{
  "hidden_size": 576,
  "vocab_size": 8192,
  "hidden_act": "relu",
  "norm": "layernorm",
  "norm_eps": 1e-05,
  "positions": "learned",
  "attn_scale": 0.125,
  "tie_word_embeddings": true,
  "optimizer": "muon_hyperball",
  "learning_rate": 0.00878,
  "lr_mult_qkv": 0.5,
  "lr_head": 0.00694,
  "decay_shape": "sqrt",
  "batch_tokens": [32768, 65536, 131072, 262144],
  "train_tokens": 807100000
}
MLP neurons of a small language model. Each row is named by its layer, matrix (up: input weights) and neuron, and shows model dimensions 48-175. Each number is 50 + 12 x the weight over its row's rms, rounded and kept within 0 to 99.
A block is one neuron, or neurons of one layer that tend to fire together. Before each block is what it responds to, as a language model described it from the Wikipedia text at the highest values.

Adjective-completing suffixes. Final word pieces that complete an adjective before a noun or suffix, e.g. progress-ive, verit-able, expens-ive, local-ized; sometimes whole adjectives like new, accepted, complete, other.
L5.up196:61 59 38 73 49 30 41 41 57 37 47 51 33 52 52 58 50 43 35 38 40 66 34 52 56 63 55 55 59 38 34 49 40 63 38 59 52 40 48 47 82 45 61 40 64 38 50 70 45 47 39 62 42 44 40 78 26 36 56 80 33 52 61 66 55 68 51 55 70 60 58 40 62 30 59 56 82 58 59 28 65 58 50 21 40 40 42 64 69 46 53 69 58 45 41 42 43 61 44 57 44 45 48 50 43 54 51 60 66 37 50 27 65 57 38 38 47 46 54 58 43 45 56 63 50 77 55 65
L5.up480:65 23 60 53 64 30 45 58 63 49 44 53 63 40 57 39 40 31 49 36 36 40 50 78 79 44 39 57 58 44 35 48 63 60 39 63 41 57 46 42 51 49 37 55 55 27 58 58 43 35 25 54 50 60 16 56 24 55 71 54 58 34 39 58 56 47 49 56 68 56 41 47 50 55 69 22 62 23 34 47 54 55 61 35 65 46 62 40 34 56 58 58 40 47 55 33 48 56 50 52 48 64 62 40 45 57 52 60 51 26 60 64 55 53 44 41 76 58 51 45 52 45 56 78 61 56 49 51
L5.up513:47 45 39 68 57 43 53 56 61 44 48 51 74 63 53 41 48 58 37 38 52 40 37 74 58 58 30 60 38 42 39 22 66 73 34 52 48 77 51 50 72 42 53 44 58 46 54 67 59 44 43 61 43 39 35 48 37 77 41 66 41 58 48 76 47 57 38 55 59 59 31 45 47 61 25 53 64 52 44 40 60 59 67 41 45 80 71 61 39 65 38 56 40 63 56 41 35 68 69 36 69 72 57 41 65 59 37 43 45 44 73 27 48 49 41 33 67 42 41 29 55 43 43 76 61 61 33 59
L5.up624:49 24 56 49 18 36 45 68 56 52 54 31 60 37 43 45 45 64 46 24 37 64 33 76 67 61 49 44 49 57 45 51 56 47 59 54 60 49 56 41 72 54 53 49 63 35 51 37 40 34 34 50 58 40 54 52 24 61 55 67 50 50 60 38 54 45 53 51 68 54 39 43 61 56 46 56 89 62 73 44 68 37 57 37 38 37 60 57 59 56 38 42 52 74 51 53 36 64 50 46 53 47 63 77 27 50 32 35 67 40 71 43 55 42 51 41 51 38 27 46 59 27 32 59 68 51 69 60
L5.up688:54 40 54 22 43 38 58 41 31 28 37 54 53 47 40 51 70 50 60 39 43 26 30 64 54 44 31 53 51 25 56 58 30 54 48 65 70 36 44 38 54 59 59 53 52 35 40 38 60 26 33 57 62 43 52 64 35 44 45 69 31 72 40 57 63 77 51 31 64 60 45 40 59 57 59 57 59 59 43 72 50 40 40 48 52 46 54 64 81 76 56 47 31 65 45 57 49 58 54 40 53 73 50 53 56 53 63 66 51 47 50 52 45 24 37 28 60 61 41 51 50 52 54 55 50 71 45 79
L5.up884:43 54 49 47 47 36 61 50 53 39 60 55 42 49 37 40 44 34 58 56 44 50 43 59 59 34 50 72 40 62 46 48 48 47 39 68 30 45 53 46 43 66 72 42 51 59 44 60 54 43 73 52 48 51 55 64 17 40 64 45 10 44 31 61 82 62 35 23 55 55 20 46 71 52 46 47 41 37 51 53 51 60 79 45 38 46 47 70 47 50 38 50 41 70 58 45 55 60 51 70 41 54 53 32 82 66 48 53 42 45 55 55 63 71 42 58 56 71 52 66 70 52 63 47 63 59 52 61
L5.up1206:46 47 60 57 26 55 40 47 47 72 47 50 49 59 68 33 62 39 47 57 43 35 34 43 75 68 52 55 47 58 36 49 31 50 43 75 59 59 56 31 60 47 58 43 58 46 62 48 54 46 36 25 45 65 51 70 55 65 75 59 33 39 72 66 47 53 54 49 55 59 41 40 59 45 54 42 62 52 63 59 62 65 52 37 47 61 59 48 58 52 53 44 53 50 50 52 48 48 54 32 49 60 60 65 47 47 52 70 56 31 65 61 31 22 58 45 70 38 51 60 66 43 62 40 50 61 44 50
L5.up1542:43 37 52 52 51 57 36 40 42 46 43 49 50 49 62 60 28 46 60 42 50 54 72 56 47 58 48 41 50 33 41 62 57 58 38 60 51 45 50 34 41 42 45 51 63 39 46 55 51 58 47 52 61 55 33 51 34 43 47 58 50 53 48 54 32 38 49 40 63 46 57 65 44 60 67 71 47 69 72 41 52 51 33 50 45 59 62 51 70 28 50 48 47 54 65 45 62 53 75 50 72 61 56 69 71 62 58 61 56 56 48 26 48 41 43 82 42 52 23 45 42 58 73 45 52 48 49 55

Prepositions before place/time details. Prepositions like at, in, of, on, by, from that introduce a place, institution, date or age in biographical and encyclopedic sentences ("died at", "degree from", "coach of").
L3.up425:32 53 65 52 44 33 51 56 29 56 78 66 74 70 21 56 63 54 38 28 32 35 50 57 58 64 44 73 57 45 48 54 55 57 66 55 51 49 22 43 49 53 58 63 36 52 58 41 36 54 32 46 18 37 54 45 44 46 49 50 57 72 55 64 48 49 79 27 39 62 67 43 64 51 47 56 27 37 40 53 56 56 48 46 19 53 69 54 66 58 55 25 53 45 69 41 46 67 44 42 62 29 25 40 55 64 38 52 23 63 52 56 39 49 64 44 56 38 44 47 44 43 42 58 54 46 36 46
L3.up464:58 46 40 82 34 58 71 39 40 49 53 59 48 40 37 55 55 36 50 54 37 42 41 54 51 61 39 40 80 65 50 46 53 32 79 44 66 44 38 62 55 66 25 67 51 54 70 46 56 38 49 44 45 58 36 54 33 52 57 57 57 48 59 25 50 43 29 50 52 35 50 58 56 52 46 67 08 64 54 49 58 28 48 64 64 40 27 71 65 37 22 47 36 37 58 48 37 53 48 43 56 45 44 63 58 50 56 58 36 72 56 42 64 59 45 43 36 29 45 58 47 35 58 50 53 67 44 32

Word-final pieces in compounds. Last subword piece that completes a word, especially the second half of hyphenated modifiers (high-speed, BNP-led, yellowish-brown) and split words like unspecified, Distinguished.
L3.up895:49 38 45 79 44 44 31 38 58 49 62 62 20 51 68 70 54 50 71 48 31 54 55 60 73 50 35 39 42 43 55 46 60 33 54 50 41 46 77 33 55 37 43 59 55 54 62 67 38 34 32 56 60 26 54 46 34 49 65 51 47 61 54 47 48 59 51 51 63 56 57 62 38 66 43 68 58 65 57 29 72 51 61 24 50 59 51 59 45 40 46 53 52 47 58 64 55 62 50 62 52 37 50 61 42 49 39 40 64 56 48 50 45 52 41 46 55 40 41 70 41 46 44 47 44 68 51 59
L3.up2299:46 59 38 62 66 44 32 53 46 59 53 52 44 58 36 43 46 61 53 42 29 64 56 31 58 69 76 50 44 39 53 65 48 55 37 59 56 63 56 50 62 34 70 33 54 76 64 32 47 51 42 73 29 46 61 61 32 77 54 39 29 40 45 63 61 61 45 65 48 38 47 49 41 50 69 43 63 42 40 19 56 35 49 38 48 49 66 37 46 48 52 70 54 54 66 40 59 48 45 51 30 42 39 59 64 57 43 41 77 55 40 33 57 42 36 30 51 44 46 44 50 55 45 52 35 48 55 72

Relational prepositions after nouns. Prepositions, mostly of, that follow a relational noun or participle and introduce its object, as in part of, member of, stake in, related to.
L2.up389:42 53 43 57 52 61 69 66 48 48 40 44 30 30 57 50 51 41 58 42 52 37 34 59 41 41 35 48 53 59 55 47 70 36 40 42 42 55 35 65 55 53 61 57 63 58 52 55 44 51 55 38 50 41 30 43 24 41 50 32 58 46 38 35 56 47 74 36 36 61 58 32 46 60 59 39 74 48 35 33 57 48 57 52 66 68 39 62 48 60 34 62 41 68 64 49 60 65 48 69 29 28 58 43 59 41 54 77 37 66 54 48 59 75 32 36 28 69 57 48 38 43 42 60 54 55 60 66
L2.up890:53 62 59 42 48 43 54 69 39 46 52 35 48 42 50 52 51 37 42 77 47 58 63 38 57 36 30 51 59 46 45 29 62 41 79 38 56 58 56 41 71 60 43 48 60 35 55 38 37 54 63 68 58 46 35 29 52 51 59 57 69 58 70 53 32 61 70 30 53 53 31 46 13 50 51 40 31 41 71 42 40 67 60 37 72 60 53 52 64 40 57 44 47 42 57 47 53 61 64 55 46 50 52 53 35 30 45 60 52 61 48 49 31 69 47 35 37 60 40 51 28 52 56 45 60 43 64 59
L2.up1350:44 39 39 45 59 33 48 60 74 40 66 37 47 34 51 30 29 45 62 46 43 47 57 50 60 33 49 40 52 54 60 59 75 51 38 47 41 47 38 50 44 58 54 43 47 51 40 56 50 41 49 28 54 32 43 46 53 37 29 47 41 31 54 48 47 51 41 23 41 48 48 28 47 48 52 48 71 70 54 48 47 66 64 31 50 45 55 39 50 62 53 54 62 39 59 49 76 58 48 53 48 39 70 35 51 66 52 62 57 54 33 57 47 58 46 44 46 54 30 52 62 65 47 41 45 48 48 49
L2.up2083:42 60 62 53 41 37 51 30 57 53 53 42 48 36 39 56 57 61 49 61 68 56 48 29 43 63 24 73 76 54 43 56 61 50 64 43 62 66 61 62 58 65 53 62 48 75 48 59 60 61 55 35 64 31 29 66 45 71 68 52 46 53 46 22 41 37 55 58 57 67 52 40 33 54 61 33 49 59 65 45 49 31 54 68 60 31 22 64 50 38 49 53 44 33 52 38 66 67 61 72 30 43 32 50 40 53 40 42 45 65 42 46 41 72 47 38 38 45 43 70 66 51 58 56 43 45 64 36

Adjective-completing suffixes. Final word pieces that finish an adjective or participle, such as -ious, -tic, -ive, -ated, -able, in precious, dichromatic, competitive.
L2.up31:41 56 48 51 39 42 34 31 67 39 43 45 53 52 45 49 28 65 52 35 40 60 23 43 47 67 61 54 71 41 28 35 35 35 32 56 47 37 56 43 47 73 46 68 54 31 67 47 56 49 58 68 56 39 45 72 32 61 54 61 56 44 57 58 53 57 42 50 66 57 43 66 45 45 60 55 37 53 72 59 62 54 58 40 30 57 55 44 53 43 15 34 43 50 37 38 60 65 30 69 45 49 30 47 61 57 53 29 67 23 42 46 39 23 54 43 68 49 40 38 46 46 31 34 58 67 42 53
L2.up254:54 48 59 71 82 43 38 37 65 47 63 51 38 49 45 47 57 68 33 61 25 57 57 50 67 61 64 50 74 48 67 57 51 63 37 38 37 61 50 51 49 54 49 35 58 47 69 53 52 36 65 67 57 36 40 42 39 56 33 61 43 35 48 60 43 49 57 52 52 25 73 42 43 50 53 56 63 49 66 38 60 46 45 72 25 32 59 49 42 42 42 53 06 28 77 49 35 61 40 63 51 54 48 31 59 82 52 42 46 53 53 71 58 43 17 60 44 33 50 52 41 42 41 67 43 48 55 38
L2.up1072:61 59 41 55 40 47 50 13 52 57 63 31 44 45 70 54 58 69 56 52 64 57 43 59 47 67 46 44 56 25 23 53 58 50 61 51 36 42 59 55 61 37 53 67 53 41 57 75 68 40 59 56 37 19 48 60 38 68 42 63 42 41 55 67 51 45 59 57 53 33 47 57 54 65 44 73 43 42 40 57 63 51 44 49 60 38 40 54 60 44 49 40 40 37 62 39 47 38 22 61 49 52 40 59 51 28 56 42 46 56 59 58 51 58 49 46 76 46 60 42 48 69 58 63 35 67 55 41
L2.up1304:48 58 52 49 48 44 43 46 56 46 47 22 30 53 59 60 66 60 43 51 62 56 48 57 58 60 47 39 65 34 68 44 55 39 30 51 57 48 45 44 54 47 33 45 63 61 63 61 56 36 49 59 61 42 58 72 26 59 62 38 50 49 67 57 68 65 78 47 65 54 48 49 47 58 46 66 31 62 57 31 44 43 76 47 23 36 36 65 30 31 47 74 59 56 48 58 59 66 38 44 53 28 38 48 47 54 41 66 31 58 50 57 35 49 16 70 77 45 70 47 43 63 56 56 50 43 38 60

Foreign proper-name fragments. Word pieces inside non-English proper names, especially right after articles like La or de, as in La Comp(agnie), Rio Grande do Nor(te), María de Men(doza).
L5.up151:52 65 62 67 45 52 31 60 42 56 31 53 63 48 63 64 70 51 41 68 40 44 47 34 47 38 47 42 65 52 42 65 57 50 81 50 37 49 60 59 67 54 59 65 49 59 61 49 51 43 65 72 65 37 63 32 51 57 39 50 74 34 42 46 40 25 22 40 55 63 31 47 46 49 48 70 45 47 43 51 61 52 35 50 43 38 45 84 63 49 39 42 66 45 33 55 35 68 44 59 53 52 67 39 26 45 57 47 61 42 58 31 62 58 20 42 47 46 54 57 40 30 37 56 80 57 58 71
L5.up422:54 39 54 29 46 59 34 36 41 33 38 56 51 55 67 51 72 50 50 66 52 60 57 58 46 56 53 45 54 48 26 45 30 38 57 47 43 51 59 75 42 40 35 51 60 44 65 31 54 32 44 71 54 37 49 47 63 56 56 62 31 53 59 51 58 39 28 61 55 62 56 39 55 46 57 44 47 58 55 56 61 44 47 24 61 63 50 52 41 62 36 43 44 55 34 50 44 56 44 55 54 58 63 64 72 61 46 41 45 69 71 67 66 57 48 39 60 40 56 53 66 43 57 66 61 47 61 45
L5.up702:41 64 54 51 53 79 61 55 40 66 27 75 46 51 34 61 60 66 38 58 55 46 73 55 24 53 55 54 51 60 51 67 65 67 54 54 49 34 50 47 68 21 61 45 65 57 68 23 60 55 62 49 52 33 34 46 41 63 43 79 64 37 47 68 49 45 34 46 59 36 65 68 60 60 35 53 57 39 49 58 59 38 57 45 33 35 44 50 45 64 49 46 53 54 50 52 51 55 67 50 29 38 72 47 58 44 43 53 49 57 55 40 44 42 45 22 45 42 58 26 44 37 48 44 80 55 68 30
L5.up817:47 53 27 48 62 59 62 51 40 47 53 48 36 37 33 33 48 33 51 59 57 46 20 74 39 68 52 63 67 35 48 44 65 49 58 49 25 41 71 42 59 58 29 43 72 57 30 52 69 29 54 31 45 45 47 40 45 45 42 47 66 57 35 33 39 51 59 58 59 38 62 35 49 56 23 68 43 45 35 44 35 38 60 54 40 50 61 74 44 43 61 35 40 40 53 72 48 50 41 56 37 25 45 54 34 54 70 46 54 50 44 70 68 48 51 44 62 55 37 62 36 34 58 28 46 50 61 51
L5.up829:80 40 27 27 35 67 49 41 38 68 46 60 44 50 51 45 39 48 26 57 57 51 45 44 48 10 35 61 45 36 37 34 56 57 20 42 35 39 47 60 26 61 30 63 54 46 49 46 58 65 74 34 39 51 53 55 62 30 54 92 32 40 46 39 66 42 57 50 51 31 38 52 66 59 44 37 35 45 60 51 49 34 52 58 56 64 44 50 40 27 49 68 36 43 67 40 45 37 48 54 56 40 57 59 60 46 44 40 54 58 53 66 53 37 67 38 58 42 35 45 41 49 35 52 57 79 33 52
L5.up1644:57 57 56 40 66 41 38 52 62 42 48 52 42 45 46 60 67 63 40 69 50 63 54 39 60 67 40 41 53 67 45 40 46 53 58 45 33 42 56 39 48 64 39 43 52 58 39 60 69 39 41 69 20 42 49 60 63 56 40 36 37 40 43 42 48 35 60 30 32 56 49 73 46 43 39 47 61 51 42 26 66 40 54 40 55 55 56 58 70 79 52 52 40 47 54 78 67 69 62 68 45 61 55 36 49 41 51 44 43 43 36 60 55 49 35 43 52 39 65 22 42 38 47 47 58 32 70 54
L5.up1791:46 61 47 32 63 35 34 54 41 60 66 58 34 58 59 33 52 71 48 61 43 51 63 67 60 55 51 43 54 33 45 38 50 52 44 42 44 43 55 61 24 53 40 58 50 42 55 52 45 28 59 58 64 47 60 49 32 71 50 58 64 48 56 36 43 26 21 53 59 35 29 46 54 59 76 50 72 41 45 40 63 60 54 40 66 42 33 58 39 35 58 54 47 37 55 38 50 61 45 63 48 48 68 51 71 59 64 74 34 58 44 42 55 67 60 65 19 42 45 36 41 46 47 66 41 58 52 29
L5.up2237:47 52 25 31 70 53 38 60 41 58 73 27 35 31 58 32 53 39 24 62 44 56 51 48 24 46 36 52 65 65 58 53 54 49 74 64 30 50 58 58 42 69 53 39 57 59 44 15 53 41 45 40 58 48 61 44 55 61 43 47 70 63 52 45 23 41 43 50 60 52 55 49 56 59 43 48 68 54 51 42 44 38 45 47 61 35 37 68 51 36 45 41 64 58 59 50 16 53 60 38 58 44 56 47 74 52 49 57 45 43 50 47 46 47 71 56 54 62 58 49 47 56 57 56 56 29 51 46

Foreign-language name pieces. Word pieces, accented letters and particles inside non-English (mostly Romance) names and titles, e.g. México, de Menezes, Atlético de Madrid, Balázs.
L2.up929:63 30 54 55 29 47 42 51 40 49 24 49 40 35 46 35 89 20 58 68 63 57 43 42 49 41 55 43 55 52 42 58 45 46 55 70 37 42 51 61 36 57 50 37 75 25 68 52 30 42 55 62 47 38 68 60 43 66 54 61 41 44 53 47 49 46 56 73 64 48 42 48 58 70 48 59 34 38 67 53 60 38 45 50 56 75 20 59 60 32 66 40 53 55 37 51 58 59 37 40 54 69 49 27 57 55 62 49 56 57 44 59 76 70 43 38 29 43 69 50 62 57 59 39 63 54 44 36
L2.up1038:57 35 75 45 40 59 66 50 43 69 46 50 51 49 71 58 58 52 34 54 42 50 56 45 64 49 28 56 43 51 62 46 53 31 34 65 48 38 37 46 53 46 67 48 59 29 47 29 36 48 54 63 46 25 54 41 50 45 34 59 72 49 51 37 44 46 36 45 67 58 55 61 48 69 36 46 58 88 49 29 54 32 28 62 66 41 45 51 60 40 54 60 37 59 51 34 56 38 35 38 48 67 41 50 53 35 45 34 42 33 44 54 59 32 58 40 74 60 27 37 41 34 38 22 40 45 56 21
L2.up1082:51 51 61 62 45 69 41 66 54 46 38 52 60 50 66 32 58 48 56 60 46 44 16 43 44 54 45 53 48 55 46 30 51 28 66 65 51 51 49 56 37 41 52 52 54 56 63 39 41 54 52 62 66 48 43 37 56 62 65 48 35 58 54 70 40 65 62 68 45 44 40 62 43 44 57 39 85 54 81 37 30 34 45 56 74 46 51 58 53 59 68 34 64 59 38 39 47 38 55 47 57 45 45 46 83 38 54 42 36 56 44 59 45 32 53 40 55 31 57 34 39 34 40 46 47 39 65 54
L2.up1720:49 49 56 56 43 79 48 38 56 64 49 66 42 53 53 54 65 57 39 29 46 47 59 47 33 54 49 48 69 63 53 64 56 48 62 39 35 52 60 51 58 39 50 50 61 50 44 21 51 53 64 36 62 55 49 50 39 72 50 53 56 46 49 56 33 33 48 36 51 36 48 53 61 52 53 54 57 38 67 48 50 29 47 50 49 37 49 52 69 68 56 33 61 42 54 53 52 46 58 30 42 49 81 31 55 35 72 37 45 61 45 45 62 34 45 12 33 49 50 40 48 43 35 56 74 64 60 39

Mid-name word pieces. Fires on the second piece inside compound proper names, mostly the hyphen or capital after a prefix, as in Al-Nassr, DiVincenzo, DeRidder, McManus.
L3.up323:57 50 71 38 61 71 31 43 55 56 48 55 45 55 45 46 34 55 43 44 75 54 61 43 67 41 55 55 64 67 32 53 56 45 68 59 45 65 53 58 41 58 63 69 40 42 60 45 53 37 71 50 54 61 51 46 40 55 34 39 43 64 48 59 53 49 48 54 64 52 22 74 49 64 51 62 38 54 56 28 68 52 34 56 50 49 24 41 26 53 54 58 60 52 43 53 51 37 47 21 73 52 40 62 36 30 61 68 44 57 41 62 62 56 50 66 48 67 58 38 60 45 51 62 47 43 55 42
L3.up351:59 45 27 43 46 54 35 41 59 55 53 39 61 77 52 56 65 40 22 66 66 60 41 59 48 42 76 58 77 44 49 37 48 35 35 56 42 77 43 38 55 53 84 55 33 41 61 52 72 49 38 45 75 44 42 53 42 43 49 52 51 63 70 50 51 41 54 50 65 71 71 64 50 73 37 43 38 57 46 41 42 76 35 65 24 36 45 60 54 68 65 28 51 43 63 53 61 57 47 35 66 58 42 51 47 45 60 42 44 50 45 55 36 40 64 53 58 53 52 33 45 41 71 54 46 64 62 30

Before a proper name. Prepositions, verbs or separators just before a named entity is introduced, such as "called", "of", "at", "joined", and table pipes before team names.
L5.up61:52 61 69 57 55 44 62 32 39 54 38 46 37 30 73 33 52 34 42 42 33 45 58 29 28 46 56 35 45 48 40 59 57 46 45 50 50 63 47 37 46 17 48 66 37 40 54 60 57 36 58 43 70 46 66 47 28 63 71 39 64 57 64 64 60 59 51 53 65 35 37 47 68 56 30 56 56 54 80 53 59 61 36 51 19 59 79 60 53 47 65 49 48 51 77 36 64 67 47 55 70 43 60 62 44 42 71 61 49 42 66 61 39 40 59 50 41 40 55 64 66 68 53 46 67 36 62 43
L5.up120:64 55 37 56 48 47 51 46 38 62 80 37 43 28 50 45 60 47 53 75 42 48 43 50 42 43 64 48 38 58 56 70 68 34 61 56 41 24 24 61 50 53 41 51 63 47 56 53 50 42 52 33 59 55 59 40 50 58 40 58 34 51 63 44 61 38 56 56 63 44 32 52 43 47 36 54 30 50 62 50 47 52 35 34 48 53 61 45 48 50 51 73 45 54 73 32 61 50 58 67 59 66 57 51 58 48 75 55 46 53 42 38 48 64 73 66 65 38 48 46 43 56 53 57 69 58 62 52
L5.up384:63 66 69 41 48 45 55 63 58 35 48 33 47 28 51 51 49 53 43 41 46 65 59 55 47 50 46 52 45 56 42 37 46 42 42 47 50 36 49 38 58 43 27 49 41 46 64 65 48 41 57 28 55 54 35 60 52 47 50 55 37 37 51 68 61 48 55 48 33 49 48 59 36 44 36 47 67 56 77 61 38 51 66 28 76 59 38 37 66 23 44 52 88 38 57 51 46 48 51 68 41 46 63 42 43 43 59 53 46 42 61 54 46 73 60 59 54 49 29 43 34 57 37 51 32 33 68 52
L5.up823:71 59 45 35 50 57 43 28 47 42 30 58 62 48 34 38 62 72 49 59 15 59 35 54 51 31 78 48 53 36 69 33 60 57 59 55 40 36 36 48 62 65 49 61 59 36 59 54 47 51 51 34 56 61 60 28 39 75 47 50 51 39 44 38 64 36 53 56 49 55 44 49 41 62 40 64 28 51 65 81 50 65 47 47 66 66 47 49 49 35 61 61 31 40 38 57 43 55 78 55 41 38 40 44 55 60 32 52 57 35 55 29 83 41 47 43 37 64 61 43 59 37 35 45 50 42 47 57
L5.up953:54 42 46 40 31 65 65 27 44 50 54 41 70 17 40 28 55 68 48 43 34 52 52 40 49 51 68 41 56 31 73 49 75 58 68 61 57 37 37 33 60 71 48 42 31 54 69 44 47 51 64 31 59 34 54 42 33 38 48 61 57 47 51 39 70 39 45 31 50 65 58 46 67 57 45 44 69 64 74 65 27 40 28 35 64 64 58 65 56 56 52 40 61 42 68 36 45 53 47 43 59 31 42 54 37 39 58 64 58 51 56 26 63 64 44 46 62 75 64 61 44 62 52 58 75 25 60 50
L5.up1586:60 36 50 30 44 04 48 29 58 51 57 49 23 34 30 25 45 45 52 56 44 70 64 52 46 63 62 44 41 60 64 46 69 45 55 54 35 76 34 40 54 32 51 56 40 46 47 37 48 43 71 43 36 50 58 42 29 52 41 45 44 47 66 38 49 39 58 30 62 52 38 39 38 56 48 48 33 82 79 58 53 66 66 57 52 64 36 35 53 52 41 54 52 46 68 45 48 51 68 51 44 39 47 55 51 47 71 40 56 38 64 33 77 46 34 58 40 70 57 52 52 57 34 51 60 42 40 66
L5.up1837:53 60 42 44 59 43 44 49 25 49 36 72 68 54 30 32 47 61 64 60 43 69 65 65 53 51 46 60 36 58 51 34 58 39 63 44 65 59 52 62 65 43 59 70 45 46 64 46 53 49 54 44 55 42 68 43 40 45 61 52 44 67 48 49 43 47 48 54 66 48 44 62 39 40 49 44 30 50 54 56 59 49 51 33 34 56 52 33 35 52 57 58 41 64 50 33 47 67 38 65 57 54 65 57 60 47 33 60 56 24 49 62 55 67 62 60 55 58 56 61 55 31 45 29 70 51 48 67
L5.up2299:60 55 43 50 61 29 59 27 56 71 47 43 51 37 39 33 54 41 45 55 60 58 70 44 46 43 46 33 36 50 56 51 43 43 53 60 37 59 40 54 47 61 53 54 52 51 55 56 74 45 33 55 62 46 60 55 53 57 61 42 43 40 43 44 37 49 55 80 73 31 56 24 39 65 54 67 27 76 76 55 57 41 52 58 57 39 55 36 29 29 55 49 48 41 47 57 52 47 55 55 40 39 48 39 46 51 51 44 37 44 49 47 46 63 53 44 52 71 52 50 31 46 57 42 40 25 62 65